{
  "n_layer": 12,
  "head_dim": 32,
  "norm_place": "pre",
  "norm_eps": 1e-05,
  "attn_scale": 0.177,
  "tie_embeddings": false,
  "init_std_up": 0.0698,
  "init_std_down": 0.0698,
  "warmup_steps": 200,
  "final_lr_fraction": 0.0,
  "batch_tokens": 131072
}
MLP neurons of a small language model. Each row is named by its layer, matrix (up: input weights; down: output weights) and neuron, and shows model dimensions 32-127. Each number is 500 + 50 x the weight over its row's rms, rounded and kept within 0 to 999. Numbers have three digits each.
After each neuron's rows, "fires after" lists the tokens most often just before its 100 highest values on Wikipedia text that the model never trained on. A number after a token or word is its count.

L6.up173:581506534481498571459487443486448510538590539585504469499518561488505470505558506522424532522452425560450478467511525493467557456536556450434446486499560570505397494526427614459624395452499421453497514511563477506450438489427494482491518563472555546473600453479532521498472446488541637428
L6.down173:443385487505435439520499567549436578532525560420541416487513473482510448431499480442523504486594660476436511441493528600519525520492446522496472537430490455528555516443457481579427507536460426608545437641555604577537487354437440476493509496468485515478499556554469503417524476414473422514
fires after: " " 36, " Gold" 8, " the" 7, " and" 6, "," 5

L6.up627:500435534519463396483434543485534410508542559508564421573520472532533640513460523401433516461535533551425533441601513525478505459417497472481479480579478461609448549607531595507489419471398532576570506530516492525505598554498458534565535521448548485397505389491523536508405550468479525507
L6.down627:451539455466462547494615491437433506541556382528497520468404444440455442478480441508533536566472482522513546535487535561585465476484537437502487483486611410461575484485477474555464529502557448544482518492452432460546522582499560522473486389541505505527493385506427512527596520650506524501
fires after: " a" 18, " A" 18, "y" 7, "hy" 6, " am" 5, " h" 4

L8.up446:513582479489612496523501506510440540503381583502469476474550444444481502572401496472533519453511538539506508508487502520445582492449546466523427548504511587524543583409468512423409562523520564507460570445555399500490524454521467573493428550525496437441450574478580647521433435551476510443
L8.down446:572512486556504487436516550465525478448502408440589486483501607497507506501592527484432508566455504496508428513503441492504446403527502522550439455561470496548577468495516634526447503490456395506432518544585549454628523559516521516520579402498425530492574504480504503459559537436516459483
fires after: "0" 24, " M" 18, " m" 13, "6" 6, "5" 5, "7" 5

L4.up332:469507474505470542560488520461549515484518466483596451452477546489484434422547480389486580576500525602472572539504470450466584532433478573485511415505538488461455425439520491490508427507540473517565427480495363524515465545486526493533564557483449433445466495476465488504424522578491477433
L4.down332:548479586478539536410504508506467432523468507486336601557551535569533458489511481639510473398489509449539459460503532558497462444565508437548490547529468533486519532533487531531563524476478505525515549504514570508459543466507508492503447476507466549552552516573470482481557463442534544552
fires after: "," 27, " the" 24, " " 9, " a" 5, "9" 4

L6.up334:378574525494457564539541450489526514558473520510531481468507519463484432490455473470536481480417544542530586440505470598530448484499487472574426502431465475489566492529493532542475512559512443544508508445426638476476530574550526567459455457580584600643412530585420573526449466504546519527
L6.down334:512480510436477431491432508539469511431490502470515494583515577531521450444526562483422439519568515466457487490533555462417558500491509475446608468530501491503488524488508503401541515375471526489547409532638506475509450475410487511509575528557455510405515529416603398485588502483532491486
fires after: "\n" 52

L2.up379:457427481455529461529512539483533513524530519531434412375530559599543539407531474590533521574540516520445551493558400623514551435488478374520555456530533512530508492559502572547467533494565468516510466535452390482468455493557575451495361551471493529535476464545402460565456473442509483549
L2.down379:515551531538466510450431575454454400572546487403436512599515510536433529498470538500536566411427524450558421543595539538578476529548475490418551480425477533544494491466544500479578549466491456444497547494560619602554491551463544555464476521458485539554539571487565467480497469552479558514
fires after: " " 87, "-" 4

L4.up244:515481497578471519420556497504431524483473466495400441571508485470559453467519472490575562521548454556519448493510450526553515488546453530515555462487460522412466556529464530482613487495427488513581438483539460520558478559484492448535517411479445441602383479456501409462487514565507510523
L4.down244:412507556434478512548414508516531538516504519518597518428464506512433594535540471481501469581466593491424585509445473524469482567423518435510489503395562549524565473491545449562495537506547504522473514520589537510435428436521470524408407498514500465551551518533554499463536479438538525507
fires after: " \"" 28, "." 10, " (" 8, " were" 5, "re" 4

L8.up237:439490444529509523480489543579603481481543644563480569557503473488418523561478484428563387469548595448495451578536436505440538508500490480504558527431424407542512486431504549474487530515442544481522560459562403493505512513431477581477403516448488489492511533483488578594480536581511494518
L8.down237:603418534533475498500564471362467471432528439489462538470480480499517511493579518476451515518585469505506570468531618488522595433576474456562489405481497555591487515550465486556500530433503531513526516439497543505525532358516474496449508549503522602377500548542513510521465443518458502467
fires after: " M" 21, " m" 20, "M" 5, "6" 5

L9.up529:619520482527450517438496471496530450492442555533443428463426513586489479514526489538430592558421501382491540472560580577384549498509411559477564462456454518559475350469481481470558507431554479489556525534537452456540469417510532516524549399446453573395560528478500639525517557558453558428
L9.down529:472562514481573480518466487585507491487602465459424488403528494456532469522414461551510470466575464515530575549519532517408474515386479511514567581500537522483570532521598477470541490489509477471491495439487457405381514489528416528484359498480460450474517473598409610484436460500506518556
fires after: "9" 43, "," 9, "8" 7, " is" 6, " was" 5

L6.up262:519463512542429503482437499433545464561512545496442514472572500443441502541544566515468523568526436508499490439585439440496493572504396500477479522494542517484459382547377489418522428541380582445470506574479545459440577518536482467559458484479507558447512521604419439534429521531535551507
L6.down262:509537494600483560444587390456450517534437430526523599486494495546522530428475391542469507494498425463510501592490516540376434577552520542527510526531501455460480537490543518498449496507529463470514465481515377520550476478485497597425536456535485509458554488487473508484466525442522513429
fires after: "\n" 27, "8" 20, "-" 14, "9" 9, "1" 5

L8.up501:487478492531412593479529479496475515472537525573514504441513424498581530522431495529606454523445421482419516405533442497501554391494454520556541522532477567515547497416471542506542461428512536518504421656589520571571558426510398513442530573453491565491536484443490440574532479423481502481
L8.down501:462622570450503537500456590492600490537455504407437510549501509426435449424516400559454449495616564467562505537433538581453390529550502448529499410459598423544484463512471563527457518594439526511460516463383490463448486572611476474438459445495508459445440502547542525524500486513492481529
fires after: "-" 18, "2" 12, " as" 9, " Met" 6, "ot" 5, " (" 5

L9.up18:464525434512446505482450454528487581561432563544498587459470420527506470480497603564527474495551535462437537419411505479523575512473529479450525475529486466537518503437522507486380444509579542514444409477557479539529459459528502406550496495428559530421404540538568452533489446540496503507
L9.down18:565537563532524459542574519495538464524499524463540480526374524514450504421515433463495595483449550567497544608611537425506532532530499529486433573463492453524546483507493548409507552439438407478541499407406427513560568534521531584527517506467454422502503395454448465549536625472457537510
fires after: " |" 32, "-" 14, "is" 4, "SA" 4

L9.up466:568504511503506379549496537448488480522565469460487431393510553546515521465443425379485517535462483539395485498590548517520471490453513486635532571467416518576462425460526560539514447610478402581545504430467548435503554433560460494523526486483524568609487425425502507508532445536593492472
L9.down466:505572440570433443458458525446491479513461530492448545548391583427518519516411488502515569515479396493531527475462483452547488458445531481483526454518564513547501523514503509471460554515573415436519412490465479495517487444513463545554533468469501458535543517469501510505463561517440394518
fires after: "0" 35, "9" 17, "1" 14, "–" 11, " " 6

L4.up291:414482486437474583504487491597556454511482566479468473479498475464485426398516454525572525504509498419420563473573464521474503493486456439423404428532506481535481525503547511455495515457503469506577469451485527465508507461476461473457537631532592448555457586486427522524553472556584472458
L4.down291:578508535486533500511438477454448574460488430514521575509516567481481514544503503460435561426360501530566451488481478524489568513506459464571524393505512606579447491545527482488538463504531527555430461482557485564467481491444437532547421465549401528456561460512557500546448544439390563601
fires after: "w" 22, "k" 11, "uk" 7, "ok" 6, "aw" 4

L8.up393:535542479560589577533537473434530405592488516558458493475535478499431477363497499513572398498513560492485486407480538481485523478583523462445519492477567510509369451493443467461485547506516542467585532519607461496497523583489560502486530491532496494584532517484462453474550516528495493492
L8.down393:499499501494444453481404495461475538508624559429489389499654477452440510523550477449545616524464436499485535601536463476436444479498502510541462540497477442480467564488504535516454443571510506525487516436482551428462454385502533472560572551433529518502420504553494541469418470445587524563
fires after: " " 22, "1" 20, " who" 9, " He" 4, "ie" 4

L2.up612:469441502500505466483456504500480442487529571495522620504475499486477411560447449482534505431453548531468466422512561550541576415536469473475419548429418528559537497458428515639545462440484524463503401610475498564563586521522563473471475446571475525461554468545504545483390528469453600450
L2.down612:533494559534510540472561540497513555480506559499528412523504513573548491466556589492547522542480531479469559498407484507445503554487533520476414376498550534599458444459511478344539438536461515520520502457457460474472496439518442515439437557421479463512533467480587479580589465513486455514
fires after: " was" 28, " as" 14, " is" 9, "," 4

L4.up434:473509507473469556512485535451583453378437546566497512418519495527564526528516573510490481487553621515509484446554427451484594455481448533519535515516530563443615426524475486520568551535514424493582467492523515455501461540505515558440429535431559451534526515480386453453460517472533546468
L4.down434:494523521446448433484489490433467495559553519447453488490482539600484524490486468470435554507474410430491468504489500483526407616572503494443454440523542493587463595540487513401484456465437491493431517440462593588583485445492557496547506413483455583365501516547585556539542528549438535621
fires after: "-" 18, " (" 18, "\n" 17, " \"" 9, "'" 6, "/" 6

L6.up171:428450491366509491597475590548511546483467516437432513524532521532531573482587497435581417522505489478467528509531475558506490449481564496453436555557478509570475548514478466532531490542478577472568455602549483577479583519523545539424468477514476530470489393447476495572531447422485486559
L6.down171:448464493622538521367633444459517513571550468423492554503533512522450437460560554565440517498532526536475398471537565470547473452577390486512488564438483538525504497549486506454549464485497516475568442474601458462477537503587382509551435500395544478476493535506523440537537543489405427420
fires after: "3" 21, "1" 12, "5" 10, "6" 7, "0" 6, " " 6

L4.up54:520568423376527460563501478531457394572487533475484488601508489448529467474510545555507539498553462581493467462496485430436525448443403476539458508501519521499465488566519442492439443503574462536538432527521569539482435503572487459535468471480480484436452462498394519541532405468465463490
L4.down54:529420513567574505417485513544533563480461603459472505408481546590571565521446524425484486636462496494475525507488525516524498569500567506507548510464556469418502488457490505423501525462453450473355559518519456523568538539474548448421520476509499538437601407582557436389547521520533572570
fires after: " " 50, "1" 6, "3" 6, " Win" 5, "0" 5

L2.up556:560538500379453443455619472442529529543471534562512473540515467488430517467550489446487590544545451453440492438514481567595526563555477418503572483487531559479522517500421493551526469499431515480546491564535655493498525469524465542499472540512530531546492391651487403549423443483423464455
L2.down556:393453471524438498498490549605499503488562479478429527401474548587517518521404521542456445476478501551468552555502477431501560540481517520514452527484524554497596448467522552475415561466561552448457571558513441506467490503587473527457523439425444558496461546501495614385505481428493538504
fires after: " \"" 39, " (" 16, "\n" 6, "-" 6

L8.up183:509526459355586504536510511487528567524540551513479487524486435492558432496594571559475530484529396508571512442581479537542565517490520459509523535551457491448501509436482515478472446475595520500457445467512546527540435507541481562514518496414521458473554460544505514530441557508517467514
L8.down183:484517472441482409509560545462484582458467530575513449446468507523535542530453484486469563524509491515465417349536592494554560479528494587578568567426569465492520576481511511409382553580555479479480419504422518504533531447446536504496574544571550586491533467483478537541427510506386519464
fires after: "9" 18, "," 18, " I" 10, " t" 6, " T" 4, " N" 4

L2.up565:560475413494431435585490522423500522462515469492649530358480459518471583409420404442534488410524535433432511557437494501553523550630503485533474466479504464528506447491482387521582600441466456539535506461478535525529525499481494522514511497470496491407443480556456492554394527611499487578
L2.down565:472488516510550500431525580561453487467431493547388550564484497516562417594541526587456442526473543577526460409519545474534571439312473484497467543508435488409586522472546626474432420554532547506515509541457434526528492519480447477533480518507493527582539520461505493496625540418549473415
fires after: "\n" 59, " " 5

L8.up191:490481479536526529457516459446452483584523519459448414466490500432437454455443570561493586519378554447457469529482526541442545524527543611456524457589541560505530388484518459486445541496508415501483417505479388529500428574478499446500496554452502570467498481390430503534450568526539570509
L8.down191:494519499426491555551491575540523515524506476445506509538501479486429524479526497427449527459616467506440542515449442352507456412507391498462497594537487419475553596443555603557587503488562526505564529487375598476480531498630480514443510527503489489550508563433522531537542432489586457562
fires after: " " 25, "9" 24, "1" 11, "==" 4

L9.up185:555480532396546479411473568510445416487544583482470565443474455475465469490456461482478518496515441466482469495410439455518465443453560605526445524484536471471574554521484554534426578490406526443582453582553437589545561512521413534498562611567485469502463518487437580497525513546507561540
L9.down185:440509416487481562514578519530434569555505482427477335520593499545536552609551496554517448464410493621513530532467421418429505466521515545567462504477513511541489583461507580598516482532477412557459520427475499484474538539458521469447440515495547454516441410491555480462508507505544467436
fires after: " |" 30, "|" 27, "0" 6, "-" 5

L6.up390:542484559499487562437511531527504492471513514480558541468497552512491448498464573442566491580469584470519499512507475559412474469499479425500468583623522529506419504511475539412555537542549492534569537557481474426489493483423561548598458542470414567525433540394550495527478501474560494589
L6.down390:495541525491524489553528464496573477589548497479428428480503476433463552547458478501462541446543511573549472516490531455498553580510556535467556421349489532466522484534540442620470373458517507471455497436503638600564540512451490434385525438525562506569527415461491590501427541539455560489
fires after: " " 52, " (" 8, " mi" 8

L8.up235:511602491551535420498477539494514461512457467472534466562490492576543473495498588442550500523457600475433530486488479503559546605424526507476453535481429518516492558468455395498436443549514521458473476537424430459443479449523434647477520549484437632528463469545504505425575487523403435408
L8.down235:453585520520449497502370522573530584496574567428511433455500540540450431532528563480397531527525505455552470531502507536463454434500581549547487487448482512447560493563470489539478468445478505429481507483553478476550489577496624373473500530487477425529443631413463427544461509442454529519
fires after: "2" 17, "9" 12, "0" 10, "6" 6, "7" 5

L8.up411:554533514479565431459506493457552521506507480434488511467464498394470490519452509506565468504442402479540518569507504560476536528505559488507547645488503484577467539488578478599467494536458549488494490563505366471485425424552441497546480627466459498456468560487476407635538542522499506467
L8.down411:495445453493441572454556476573465471470482495492521439526482475506499573510572427410534480509532565507454665458474504516514450424558469529434503473494553532428498456485472476467493531474510445419488509483489553555515458526506519483570518493461443587521472572519583510388539470453520517476
fires after: "7" 11, "4" 10, "2" 10, "5" 10, "6" 9

L4.up123:537507492508413510534546418467512460540581536521478552478481464498508528450526390474477471527525527558506598475537431563499476606530532597451478512481449518642452519563554523411517425543493444520536477486489472454549482483610562424472566465523431440407515483498493558495474485553523555487
L4.down123:484461563520518511510418502443500565457466410442450481489568536541473502479495596509522592517494500482468395505491493369384503447464517442551505523441481469473528501440423452528486527554546486487515536505546524544506507532507482527396519543506507480582524492504477510462582528384497521595
fires after: " H" 15, " B" 13, "." 12, " (" 7, " pl" 5, " K" 5

L4.up503:450520471472501471551512526533480483456436474458513526559569530404432471460449539449486506407498473399482461607503612508478493429495556455539369457487510509515436512457342471448518529540438552488533578480511450563533526470514438532575524530549494533492512492472556523473605484529483407424
L4.down503:509415544579494521451486488519568502554535490504454496472428471493601477571458469426538356469578556495486449454461468472432446524514546521475506533503451469498534467493624586469403490506494475505479445626517568502512442485617528497521476545466479439452484540537475497442415484505561577527
fires after: "B" 25, "U" 13, "P" 9, " B" 7, "F" 5, "9" 5

L6.up620:535434567449521483504596571519464449523485573503603487518546503470418519469454553389473575505507468398507469483478471570484519501506466418488488416500527373562474548499539566472404557550502511509522512504533383482526481489470421555546603529464440532459526535554509607592481443496453409497
L6.down620:492494407561568564473441481508523522483564454484487518493528566500612497498443402567519526540529522495502460411448416466479485507417539508475489596531542548443502502594498444469512472515561550523437555538491528458512511521515589535470374385483554460493423497510471470447541590553547511579
fires after: " a" 25, " A" 12, " m" 8, " on" 5, " Mas" 5

L6.up46:399592567551497518470508464562442506533512594489470501513516573512502418423564430480479533633561484570453499473464444521454575491482527564575403511496524549450434543447444457484531531505645500448567532428481486448422415479611499458542479361560428492488500458515503569464518563433513538444
L6.down46:556532402500542497566438496498616446438461408526473509517460493477518540530506459512441509518502547481503509452500578477517506546523476484454540538565497488513509473563438457446481468535437456432421489548500447550502481490387593512404551503451506567523538531436540449540501483421436519626
fires after: " Le" 18, " se" 14, "9" 13, "1" 9, " W" 8, " es" 5

L6.up415:545429477501503370592581485540491508470532607495421529526498462459465416474509544413482456446551554449411438555511498534483510474571546471495549474515494441516512550405505594408455430443499493523531477461548414450489532501434482539507462592508532489457524466534499576452588486517484557443
L6.down415:491578512448517544451461480506442525459452365408606457444511548487547613559535437511561561541516460546583511459501552432491414514498442529481469414479475529458470478571478484585428516629539510493519514462471604544536483639556486437574479460486445412589474459490441548459403484469577483563
fires after: "0" 19, " t" 11, " T" 7, "T" 6, "5" 6, "4" 4

L6.up277:551469485589485566487446491412577484480520549498436524500526419457507389569524482385512575508458569480494493449553467543576559534450531501584405412553461541511461456569473416486576555475479525501541459460456458503562495535471473450448477482494527528491536541486487500453401567538542458506
L6.down277:497519527389490497490545494517535516572512479525470493495513528466452591457447459516527428554533434442566467502515531487431490468521524591472558514469510547473475586418578515458442437502419498505445506580500548531387482481533503579546523523501497480457427453464521526511614418466471550540
fires after: " was" 28, " a" 7, "'" 6, " is" 5, " achie" 4

L4.up12:477434555434546571497529499500485568541514514488476506441462539545465496427455462506419428417571513482520601419492523549502472445562510505463474532526645516555488457503497478516471533488537496586596470473495546593606601526520495488580495447494417479526473423484476499554524496543499453548
L4.down12:530467481498531393535477431571496532472518496494549500476514510510575531550473544477545563561464539549580374556540533496513491513435519545507607524538362408465531614506512565432458481395475508460427496587534395451410431492524496514511436577507568488532522591505546452451482515483524531485
fires after: " |" 18, " c" 13, " B" 11, " t" 7, " " 6, " b" 5

L6.up20:529471446477565606572499417510517437591542466585489512507552503412496425459480489431444570506553542512563553555478462582419489479540483378490524503532450447483528416536519438523471446485438518573509493525523532430462433532479576582520561458530546558464521470550473505466471528509532415409
L6.down20:452498617548450451469436490457502571422432576469611474477480416493506532509517570558565399496547459488517454483517512451584524518449537500501548534519513595508512579408468534508464486461507452455536452396545493617558498449507484471502495521504524419505500503424447435533570523474431577500
fires after: "\n" 57, " Party" 7, " a" 6, " \"" 5, "2" 5, "The" 5

L4.up129:495518480575491439468557542481556495510512579550494487489558486513462495565557552478523524553416454525462529504483459537393502457456482373534542426541472526530508482440606527529440570513496457563602496455499492516522522546530514475550565512557340483545562460471570604416440483554413479430
L4.down129:471483534503496595483437423564466487513460463530477541572428517476577615491498459572515474450626490440531556490490481512574523570538525628452549532461485483566517462558466418506484424467490569520385443539536471525505513479502441482498443435453494511467498501489532385538570545496626518469
fires after: " a" 24, " the" 10, " to" 8, " W" 6, "|" 5

L8.up5:548525487456558514451497499431476485506612532450535513568598508500470460468439564605590466537525448440549521431423508547500515458495487583441570417448533489504469557557534524441463404569529481496570450509514589503564550522569493560509504442459516554459489567569461489532440526515486522558
L8.down5:435572455577453477485532481475483511515396477482438465581461558523557528505606467446492513505535557522505471476472574497542486512495516547587473607537507527468520451530549573507475538419590433469444539442436369515482501362466512523604509505491495476486486388425430547454609409520509543521
fires after: "-" 41, " |" 27, "th" 4, "=" 4, ":" 4

L4.up595:499485465538528487577458422555463552517549442479480407507476474546486519465586415545542497543537468457481486497475486493467466431491517528427517443455516546464483535530537537436580479604469410481446532544540502406515475466471512474530490453537481526433584477495525521524519494596375519497
L4.down595:533459460373520479514559578484492557532471544512439564531559495539430540402485515474531460474427506467570526588544537423508551500535527494500423526503513537553535404484438360566399455538565614558548471454510505535449542499609511549440504490459371414445424480494516541451488490395514486488
fires after: " L" 51, " l" 11, " b" 4

L8.up560:494514478503468480547460367564525511504387557516589522455512559585519535461506598490480551578543572490492534517455496445483501496504604532455531541416385525533484623498436477490486551523580499503488435494531570423484530430516507527528464413550527424552489459498375516575553461562477536491
L8.down560:446533539503502528477502592409484528485568447428427482530493477567518502513477411485517524388418464526541491490582454531551596515455486494461585511600485526555500490495484456420534514500438491547542588505506500504504432473440490496416634452417484518417452494521494458505472478474535459573
fires after: "9" 27, "8" 23, "1" 11, "0" 9, " And" 5, " B" 5

L6.up547:575545511566549452353501466527525539451569559487491530491392491589626366417528463493491570515467445470551430453470604422503564412469545547564516563439523529424489477507482535484537491506464557579552455589466470445526458537463457487449492473440444544525502450433541545460500412540527466451
L6.down547:478543503530455550586520558501505467638442468540505469471590531468461648483521494546463449462484552520368548557548468492587409515500442439494542524501502489454519551413547504435445488525461464479510533506492512599517450542592510476592470417623573513457462480502494481502544523449460439576
fires after: "9" 34, "8" 18, " and" 12, " to" 7, " the" 5

L8.up265:608462447416483534542531486512568420527525481489465492503577526370427533430494539513493441496536488508464597435506525519501453556554449527487449537483547431481467439527441557518433399555496492576541554506539519526444517506444511503603429379515487546536515501541420525527452485570451606422
L8.down265:444593520513522493455528456475384490502605608417480582525532576521583449524532410416476462513479570429428529528443564550503488549522513477464490491566555552429518567436495536463502558497549595413523562418466466483521561489502591528465403552423512504471558502468421550482543512540472433565
fires after: " |" 17, " d" 13, " m" 10, " p" 9, " M" 4, " t" 4

L4.up323:481554501437554515462473476518536464514525583532421452477528342484453449432476557546525528449559418479562549503529489485466541459486478421565437467447540453514514449460447488453427538538448501509414515495631538451538479506517461526377470520407502483472482535522541506508579516482576470504
L4.down323:438453403546503569476599574520445513511409504525458626515544585451448467525532440498490502508419616404494499539446567512496518471436515558399535588515497550541496527461578590491540569454502506529475436513475458616538475518512441443570449491607432402470481433490508582436566461538417494442
fires after: " T" 21, " N" 10, "P" 9, "T" 8, " P" 7, "k" 4

L6.up495:560499553555500482516383483587522469488543583422509462407559538447569480531534565477539529489579511511460542449466497476423544481520559391452531432535572471517503506570516456488466392469512384545519468374491611562465511503469524494505521566560532466434576503501549508512522466479544570439
L6.down495:461524462503514515524598448492455544530488493508474464573514469515335502422518451540459458488482495466482481448530459451532484548491459582526444611464447557518490512444424451454563557545531597406459467602575466453481508485490461534508412460507418549587454478553467505541523570488564488554
fires after: " " 45, " a" 19, "1" 7, " A" 6, " the" 4, "9" 4

L4.up621:468588558511433547494419457443506595451610537540462509516439554535590497417473532474529512496489574489527535501477468484519590485568501589503524536516409519493442513522478468546501464452421556484572493490501432492477466538470471510498548501561514433469563455554545463502524493458540476439
L4.down621:531398474445553540497446503538530435511441428419584559508612520514388480579536487557528512531466468545505438449539510529417402554415479442474486525558595545485526430429529571503422475528570446531417510496490485461559572464564495527519459509491564580522438499445504512443548413490410474523
fires after: "," 14, " in" 14, " bec" 6, " so" 6, " was" 5, " to" 5

L4.up364:410548367502592465468427549513490455471495544517490557514592545568478501408485433538503503491450367551498540501457587489452581472484498556543430470460503517459516489495493513427524514553464533397468594517449423506491521499447488584554536532555448507529489441448558528476471472525483587542
L4.down364:579478560471526491532511509563529461517490467414546500477464486459539545493458522445514522465528379429448537590475505480491458565543430526482503556507592497454549444558458508573521513485677484489487510527517461458582565447624527487529425421522449528499406484450484454495643543502503518516
fires after: " b" 16, " B" 9, " r" 9, " W" 7, " R" 5, "|" 5

L4.up114:506443505491444528467604487591539485594481552489638468513583432502464506481439567463483508488592464471536484547494438510479462468468499465518418456534582501488505561497511459556508571481571437435537527495565463487487566615375495515563421494534531424448347491411455500479449497526562437444
L4.down114:393499467543637502552478553438529448460482463456467506465400517450455474523523424475450468523442540554471476450622535561550504564553557593468548527491488448489519456520510608493442462522407439601480470486470468479541476487585391440539493545477572512573607497559558533484515502492420535538
fires after: " m" 26, " M" 17, "M" 6, " r" 5

L4.up141:428589542518445445546469543507429534510479509448490443586474513443547526458503477528477471491516327528474525452601488588417517468544466514444504503467549564516434495539489461524554540501527557447420563529540424510420489525541551442457571446552464478500611373470492504459491502435498528447
L4.down141:468572512529488525483613412463447525463489536459501535502464582535570502554406495477430501569374491466435533592499505582576418571423540441524592477520487558402543571426481579449526451498513450469466454492489512553542579350499466516504491471495546464511491549512465539540420552524609489602
fires after: " r" 27, " R" 13, " l" 8, " inter" 6, " Women" 6

L6.up134:479555608505473373566549524452504511494376512479540426562529533585561483486544528463504547415537460524495533466498562566510518476475518396565539516550586484437509481472523579522511466504410391603437565532467538536402455537514550443479536432464450463533473428482426503452517528554490473435
L6.down134:548543414402476555451476466431489422526583506393520510476500519567543553502548453523535550515416541541466586471593405463515440467461505488512406470492451448481505562540425519554467509558482499462518473480467529479546487474543475549456533543562498489474526468560511572494524422505593613524
fires after: "l" 18, " l" 13, " L" 10, "L" 5, " " 5, " sl" 4

L9.up205:478412438547580559508593463538458645583535486485541539403443453414510495479514508546505516518546472580470502445512486556523429439427508484549516466568590424454493500381467546538615480492457555522437438520495401505509492475534518516529466442509521476511541536500457480531539559448486481489
L9.down205:479475545516465420453451492514566504548525537511527489571461512581457578444402484515501536550432456495464553589441557459622466464477464516482427548533434581492494481536408408461561558519529537465558539393528558555570503461546577477438528523466488568488476464530490483467466447486489473506
fires after: "0" 14, "6" 11, "7" 9, "9" 8, "8" 5, " a" 5

L6.up563:578530498571526467484415543415471466531418497435558556499537551468498516519485445539527498512542432424445538478537516497473520497458470431492574573507572469559477423518550521503417542547491490576431409493532517534555346483492560479529597548537446508623520543522561478509390474482500448460
L6.down563:430435489499482496488494510579513597462500485514485523504469435531477407464628530551489490427499476490532474579437542458498490522554534566537460532390416489427563446460457487457554493442442504530529573520552544542476540523432455526537460444480548488404488477468423566526512531420525550441
fires after: " in" 37, " the" 16, " In" 5, " Miss" 4, " |" 4

L4.up524:517520500458418502529550493458528528522422544485503385486492534486503445431512509464470537519545452489485528527450500476577515572455500386614542506413506536511394571491571458456543525514471606532619513554578523488411416425537479544563503461494510509523533480538488452474474458541558413554
L4.down524:503465494583533438460460421569528496492535468508448535411570411574481591410507458553467475540494543494407415512564522529518421458565486640440540579584482424471523470520447463571499467526441527509435466411445468508575608575478433463462524407567518488490511567485516574583560550492524505474
fires after: "1" 28, "9" 16, "\n" 16, " " 5, "born" 5

L2.up535:562514547577496529491302475439521504526475568523561438481556547483543583500525553492502505472442519520422478544550430446465506486522422570495590611433532468487478532489429496422557493443526564541509407483497444474509488490595459448510447532624443452470514532484552486476495513478496457479
L2.down535:501424416426456441505619533565442471427500502477465546450426442545442486498504461530484466570504484445561442513410619549518490499469593428515466458562401527537527463508571493610455462540431465499514602524473542451469579477485514471511577492429514535529472467525467535467550481523496550475
fires after: "," 17, " in" 10, " of" 10, " B" 10, "-" 7, " the" 5

L2.up613:566408533620401447575506577400489510509571531491546457483584512571587440455533477531487521549506451495566521404532567515543508494454497427506437505424440544514434445523546578565467476385427534495455517535536489534494551483455502550498405422479446542472459479470431344488425548638581497605
L2.down613:590386506493461525526531487451530529455522559522548572468460419439496450471457467468456495527493530506429419537517622501500523455428527463518421476484495533544430532427532623511565374549453403515467455439500439518495573532428529484475475485520587615470533562506501525545512482501619423423
fires after: "\n" 62, " /" 15, ")" 15, ";" 5

L6.up327:461488487523578463544422589528445459494418499512452483504549436558488570543623501470551496622488406577463533541461520604568474493426490531559574545500469566540463603558509491485531511423553520371499430464479449484518475471481442383424543430509539457530496543483448491441520523550602503520
L6.down327:506561502528438501484428506506472515572497515539530570520469546557539485478468550557475448448496499442462493481536462419492544562607414446446474386511533504506538454544545484455548555585469477493418549498542516491560499428551486535558515559531481506467483498421483501554500512488420472496
fires after: " " 26, "1" 14, " S" 7, " San" 4, " s" 4, " his" 4

L6.up600:594492499546479533460507407513539530461432505471457542539522574487439420405429487528522557444406457585483469516505468472505495472528468475466478533523435467484520486543470436423598531541478486477461478489447552427581528379575385413538536512430584485553511497491482395449489440582474602500
L6.down600:450440581527553472513527442454502365519455494469481616458523514443548534539458509563496528460513600379505480480440542560519499410469574549475462519509570522542603489534528504517474520427425554517507504598484498438338443564478462520433462550583499450460581491553540474508424499529545474481
fires after: "B" 13, " B" 12, "S" 10, "G" 10, " K" 9, "-" 5

L8.up218:578448438593444490525511521499437565502460529475508457487549391490565440559545491487524525525527478462612623477509552506478495566472424533555520497493452451407456414485464500438601527524522440552492507533431517506508499476519457455336491478519517469428474427523527474528477466457453487441
L8.down218:433539508448489474508388551427517449453515545548483565484541531496446536500483467461499527423452457482405452555561445504523427409476493487549530538485476594548541477544533495572475353528497540405469531529495558494500472489469437513542508515504443502511443519498496525494569462462534483566
fires after: " l" 16, " L" 11, "n" 8, "l" 6, "a" 5, " J" 5

L9.up313:570503477567436388512505473506590462473529571497590522456425478552511410443443501448501517522525507498489480492582595517513449470519550423455422427623502474501540495539575505523552382632504469481474537494441621592565545453440429486464535457512400492462513517478520513529449531499467495490
L9.down313:529546509488495571434526604524419517551540443512490537505514526463473551537342573501468526421475487530445508552456447631514463435625461519507532545389512563505458432411409512488530455440484468469508517532437426483481509565515514516476461534442539456572464473459444517482518459441491527524
fires after: " K" 24, " A" 11, "A" 10, " a" 8, " |" 4